From a checkpoint of a small transformer trained on Wikipedia.
Size: 10 layers, width 256, 2 heads of 64 (1 for keys and values), vocabulary 3333, 9.74M parameters.
Architecture: rotary positions, no biases in attention or MLP, tied embeddings.
Training: a variant of Muon for these matrices, 633M tokens, 4827 steps.
MLP neurons of a small language model. Each row is named by its layer, matrix (gate and up: input weights) and neuron, and shows model dimensions 80-207. Each number is 500 + 40 x the weight over its row's rms, rounded and kept within 0 to 999. Numbers have three digits each. A neuron's up and down rows have the sign that makes its largest values positive.
After each neuron's rows, "fires after" lists the tokens most often just before its 100 highest values on Wikipedia text that the model never trained on; "fires on" lists the tokens most often at its 100 highest values on Wikipedia text that the model never trained on. A number after a token or word is its count.

L4.gate672:497554515496515469553433515462416534460500532555514549443496462506508471488490515511472522449593461520506496463523508523506515491543448556500556537526523458471463437527539474486509419422475534577480545587523508475556474570502566463542528517524535436533534517456492499521573464578537503496464559492479434542602449507508471446516520497475467429467536505551561466440499508503567424475553
L4.up672:519431487443517512469443476468504504493434515433489504413460586523535455585489507479416425415506479500438541514535511502457517444479499467449488562462483510481546526451457488511463551532482541578522498573592475491512496470488483481500450423517488430491490534557477392478455513525514565523458610457461535453514512527515500529502489453488421539436454540493464480522551454458546502436430
fires after: "\n\n" 41, "\n" 9, "on" 5
fires on: "==" 44, "- " 9, "z" 6, "el" 5, "== " 4

L4.gate278:485571495492484501565490492490457523528481579561509539573517487490507557509511485494458496493602496517560443502493470476407497534591508477494485511505527558513528485499560528490604440478496567495468508517558489526476486497425474550524454494491502602515470446520465543516541445472549519492519488488496514454523517474489484437512461485468422503521564469442535505482460441474514522506481
L4.up278:509509490464496462494487527418441500447531536516510447518499501565480504547497512449461411525458434505453522520521508464591459482391485524536421499510495572498537493482552452518523483442521543557512529490443437442495494516532523499467435465478493438518462491553488520456511472517449547448513528549411508450505472572477531538516563500475493525473481558503555544447455467465486507500627
fires after: "one " 28, "most " 7, "wh" 6, "some " 5, "many " 4, "al" 4
fires on: "of " 64, "ong" 10, "ad" 8

L4.gate875:532427528480532536488425486416529516403512486510476529446463517496483529559471528494467464515514518536430455522550524396508413465535492476559519497431541455544418466374499536476539566449474526556499502407475565564501544529453501574581552475481482465578514397554473537452447435473447446491442495399537438464461501497450466493513544555531492490539543488549526489544493573540446553531473
L4.up875:515412555397516536518451501481462513470581535511506572492527501557532551567528466488484406479534494526467527549485494451514446476498489491504489471469530465477490496432435522480539470512430483486567516425476536447494472480466462467573509464453523472495542489508487552458466485509494520511506556501505562537467441509550552598508476507503509543545526503467533473481537516503431537508440
fires after: "\n\n" 24, "\n" 17, "place " 10, ". " 6, "L " 4
fires on: "| " 79

L7.gate142:518521449444540519481523445529499566511459526508485433450537559511497448525435528520541542488495491474534460407506496460503501524513534535562526491494483469537523483497541560475426587479416505510523496448542513464472543543541483541551554479514531553490585479540440494466478435540535484494454433543541515516516540476503449531547451465527492516454505510514550491514506532535547521473429
L7.up142:525446491560531481391440481503467486470529522532452533542451450470515520526531518550439458417531528481440431454419511528519481495507515486454542566481460524494541497520584479516418522482501538468435461471496528512577539511511465525554516489499412513446586521574528501499486533449513438469430495523506559483566444418495475507483457468462522563483502509554546508508496464491559492521512
fires after: "| " 21, "- " 13, "\n" 12, "–" 7, "-" 6
fires on: "| " 18, "200" 16, "0" 12, "\n" 10, "201" 8

L4.gate30:476510491462527514497400529464508502439477456531518545523498553501487552482479527499517445521504477503485529422428539455430491454482503499537483484524455450509468506560543507526463488434547499484471538449541432527526510487504528443508577458466449504519552519550555557493529479500546490449458513506461511559552525565527490489522492511514558525478517423531500464487561546485466551523520
L4.up30:500504502453572557520534532495497527444484491454463528458484484543545504536569467493471447542439537449500502504494466503420490480505526482543568480513486500468440438548479505498439469509471477568450523474500439572529495451575507497476511552535422483540553544542475532490557492496529518524518577499566531505558495479556486463554516550549496515516499463495451381435545479451507575485554
fires after: "|" 39, " " 15, "\n\n" 6, "|---|---|" 6, "DF " 6, "\n" 5
fires on: "\n" 46, "| " 32, "|---|---|---|---" 6, "= " 6

L4.gate96:499531516509422512491504426511558545495442560427521525458555498536551526472566509520488453496453518481455589525456481515505462455479538515460430436586488496417524522481479463495463471486473506567503542468435445557538473412542457456525544487511505551560507444494518506537516480526465527520444530443523484479538436470523576518543508500557467480520469492479506514459563488512487507471538
L4.up96:522480487429576563489449514489507505433445530494507533500486560508485534452465506486503528449422526513480561599491520427522466522507529474445512498511552471504477502475520524507538552420591529479488511543559513531513538513514428473477494466480490495505589440504555455536545430520539529481437575519519500522521436449484395561494453535471497478605542530515462527499532477490489527510579
fires after: "|" 79, "exp" 7
fires on: "\n" 79, "an" 6, "Pl" 4

L4.gate209:445480491508487493517487478523497421532592528484468575492486506446448484574485455499482543459473530460458561466471488479522518486524542521437496476534470469476486562460538488484563456605518464534565568513524518460445475480469507543497448538561474499447572457589545452507482524455496453527488473436462482454496498430433419495399517531588463525446548491450517434513512554502493439524492
L4.up209:533579513483523548519502512431519504484532530453461464446421518488489542520562565467478475448557459535430504554486494490532549473475508493527505505511505541448528512528516520474564480541489465545524493492446575488520432499522433545442511437558487478430517455526526498488473450487509610507496473515522476559475471514537387544510513510460498464587518586495501486432501465527467483506557
fires after: "\n" 45, "\n\n" 13, "Pl" 6, "G" 4
fires on: "- " 49, "le" 10, "==" 9, "″" 5, "en" 4

L4.gate75:502507521452502530497450462451561487478491498521500516530492603451489530510488527502492451441528538520503556428504513472474500513480564515499546456500487385507508514479517512501464489500486489557490499508479456510495576427399473471521504509462488439528520495530531482502506412413496461467457490536456503496516457546523562450520486530501501455525573496558573484568533482529487494426555
L4.up75:479469450497467528490452461483513510506497498470496523536512581450508524548536513467454436493464531458476507515508481460470494456530509469546570519474485391494547465463447477519449521455491481532545484468498506524443545502441448474528445504482489426481522495567536475443600378467555533530478488500487513497445442497566525474532510560441477484557528462503500419512496450519489451449529
fires after: "." 47, "|" 15, ".\"" 5, ")." 4
fires on: "\n\n" 64, "\n" 20, ". " 12